python train.py --head_dim=32 --hidden_act="tanh_gelu" --positions="learned" --max_grad_norm=1.0
MLP neurons of a small language model. Each row is named by its layer, matrix (up: input weights; down: output weights) and neuron, and shows model dimensions 0-95. Each number is 500 + 25 x the weight over its row's rms, rounded and kept within 0 to 999. Numbers have three digits each.
Before each neuron's rows, "fires on" lists the tokens most often at its 100 highest values on Wikipedia text that the model never trained on.

fires on: "S", "C", "P"
L3.up704:477518503492532474485495445498479470508525499559453478470482490502472467523505472482496542486497506473457530520502493480509538486502510479495539517495485470528465518507500510474502457489466500511477522539536492504509512483455480507548476496492464467566535495500459464528506440527483485509
L3.down704:513497484508508446486520512507483505476428463493490526551501502522548504507511500522485484484508467506520512506477487518499508458521439518492515475558526469472491522554500478495484533488498482495509474472505471515441515515530558553521511513481502493457506471501541525491468517509527509502

fires on: "eng", " N", "S", "N"
L3.up779:472485464490523506501526481527490521475484501528504498456446498492482506534443485497541525511546496512491514476543539494565515459516561483513518518533500489474510501521509514493506480513494513495481481568502485478451497506507464507554459485494556488460466507499513471522519520525500498502
L3.down779:509520477465503488513433493512474514504495552517511500513498500510510440503552504527532456514498503486522467514469473512489530554527475526467512476518529481516464536511515480468475491484461493482476511503452448492492465542502524504531515474489459489488447496543525535511493487510552554489

fires on: "=", "A", "F", " to", "P", "|"
L3.up915:464504473501469515523509472497539508486489533503488494418506518523495452481499490515498503528527519512503476496522497483483552484515476507447486497524507444508498519515516503499473469489485491485502522492530518528485452493466485530502528528513528502550502513497523446509536525499491518497
L3.down915:528475428514434512486511506471520492483489512476488488524523518522438505521530484546534497502488425522445526460515475468501509471530516526506510517524522498510499510501453492493495539496487488480467466487520502517498486498524519521502523498526522532524500450517524557502479516533496546509

fires on: "ant", "ation", "ak", "ank", "ct"
L4.up442:496483472539540494467473514531534450501497531490489530508491504549454483466501482468487491560493499553502515506484494486467471503485533464537499527544523563510515489504545470488472461492511496501464519480527491483517527511468466536500503518509552497498515530522484487488494499524441513472
L4.down442:496489494504514514512550479453501517430494462464497520498535506497541491480482530508492496434473494480471486493491456454538521475511490523474499537463525456493539485483475493522516506500518525502498502495530512493506520508502545495526471482489462469525496501450484543502503499480538477535

fires on: "ent", "our", "ust"
L6.up765:461508517508486469464520501453507492488486509501514482442565491543497533521535505466491458485493510472558511480509493457517490469534476501520528500514471499524506535520457501530518517506475535503486523519537497503513464459517515498526487456461541511534503505498488482470502505540464443535
L6.down765:530449483454506508536517527465464469495465473491503510499490476489511517519478553494491496504512520508470528454492487485474486480481501515541508522506498464468485519498528502529519513483484461526483473504493486483493502529497504489520483492531514491505515509479517460517500508503521460537

fires on: "r", "l", "y", "orn", "b", " gr"
L9.up91:472498473514512483520536516495493502494526507504522474499479548493491489497500467502515516520490554530551470485476528491516468503495497528523472544481528514496524519529486504474528489467497493524504499489507488463493560521514518503467505490515512455523540507473475467519546502462470500521
L9.down91:502483500530492506566522429489508499520503505525539515502504494496491506476537509453513502504518468447504521510530477527464472535499522511457488453502548500487478531492514451534435511531496535462522537481495535501489491518469489502508468523453514507537477505474541513472530472555523501501

fires on: " had", "iam", "and", " app", " he", " team"
L3.up430:487523504493512519499495530528489542519507475473454525493522503507497458503469508506491468480464502544476497501506508491478518522459514531505493498474545463486499529491446481506465480476496495512519496539516501516455513508497493473510512499483495445516488519501474484503493441509528428495
L3.down430:461446488490478489564482488488503486510474508450490485482480550503501501463517517492530494518554477498549506508484550453524489515533468484472511495502473551501473505557485516476492492548496484477501438478500482521518510487487477543500490532503506477458528484516517524507518544515492521514

fires on: "C", "es", "it", "S", "as", "est"
L11.up722:499530450487520497490521494510562488523489516483477519479473518485480520516452473485452524474483469451445507494478508477464529474513476495520540508494470501485502482474516485474446504521522543499481472505499484524531550514477510515534485540430542480507489526520450507492498497493448486500
L11.down722:528467512486469504505500507535446498487481489552522495543516528527497485482508499465500504528504473517495518498526525474522514483508471516525493491539502446512494464493528517508536493506515511464522505465483464536506504507485490469505459521495496500473507506515512529512474474527492478455

fires on: " ex", "ex", "N", " pre", "ouse"
L6.up63:520478491534472481541513503538467485524517471519464531479493514505491507523558482517533479505535539519540483543481524432477494466552509504525479552540534495456486478488496475479513496469510543477490486465525501509473490477496509540526509502471548517469476509465521501485566493485513468500
L6.down63:497520563482509479534511541505497493549534529458481495506509531445509480510473432528511472468537483505495460468496449481486496528479541489499519510515520490486499486473515502519490543530496516458486501487453478533447470504474483509514462546538501510511498523503504478493510469484447499536

fires on: "ubl", " Cl", "l", " gr"
L4.up773:502471500518487506482513463500503460506521480515530513455505533521494525477510528499543495528493560511499471537453453449501500524506496485515445522483466453506526485506467488485526486541495517520494530460489461451481541488485537541481495470488520525511502511478502510503506585503473478520
L4.down773:517481471468484476501531522498510481447502521536467559481494492452508494531522513470563503493497462457494471515530506523504451506514551533492499495447507498498500485488492469507473529529520525513458509501512473486477494486509513547490551492490505519484507496495497514477481487500511522545

fires on: "our", "al", "at", "il", "ate", "ent"
L6.up669:443501476522458480500519475494509508506479514489523478518497472503510507517551498502561477491513461516510480471483511471505506503537481435492531512541517480502515507503463517491533511464483497510488540478512492469489481540503504509541526495476553495492440534512458517508471525527489501511
L6.down669:502535497501534521518486482477521551529496451473507517467523522537470493525475506468452504524526455532501501488549544445505471506467477499501480485507538509514501504468465528486506515506490495532487484459512501556509504483518499519462477500540497493513482485479509513519506519494496475506

fires on: "al", "emb", "our", "iet", "11"
L7.up885:495535532493465533535559497474532509483493500481508459521516494503508511485513508499491508532488494455510505467501500474507518496567494508506493498489501480500525526491483501501500505491494535522529505482481500474510510533519493505549506535483504516498512492553473511519525534489487533470
L7.down885:481533511492478466543457537478487493511537419447519487479512519499513485504497500471488505485538475517501537478530514500500487529456496486501528447504500510540481507534457477475484524487519490496531527524512528506502520441521521436491520458513539513520498521496495500504470508468511530483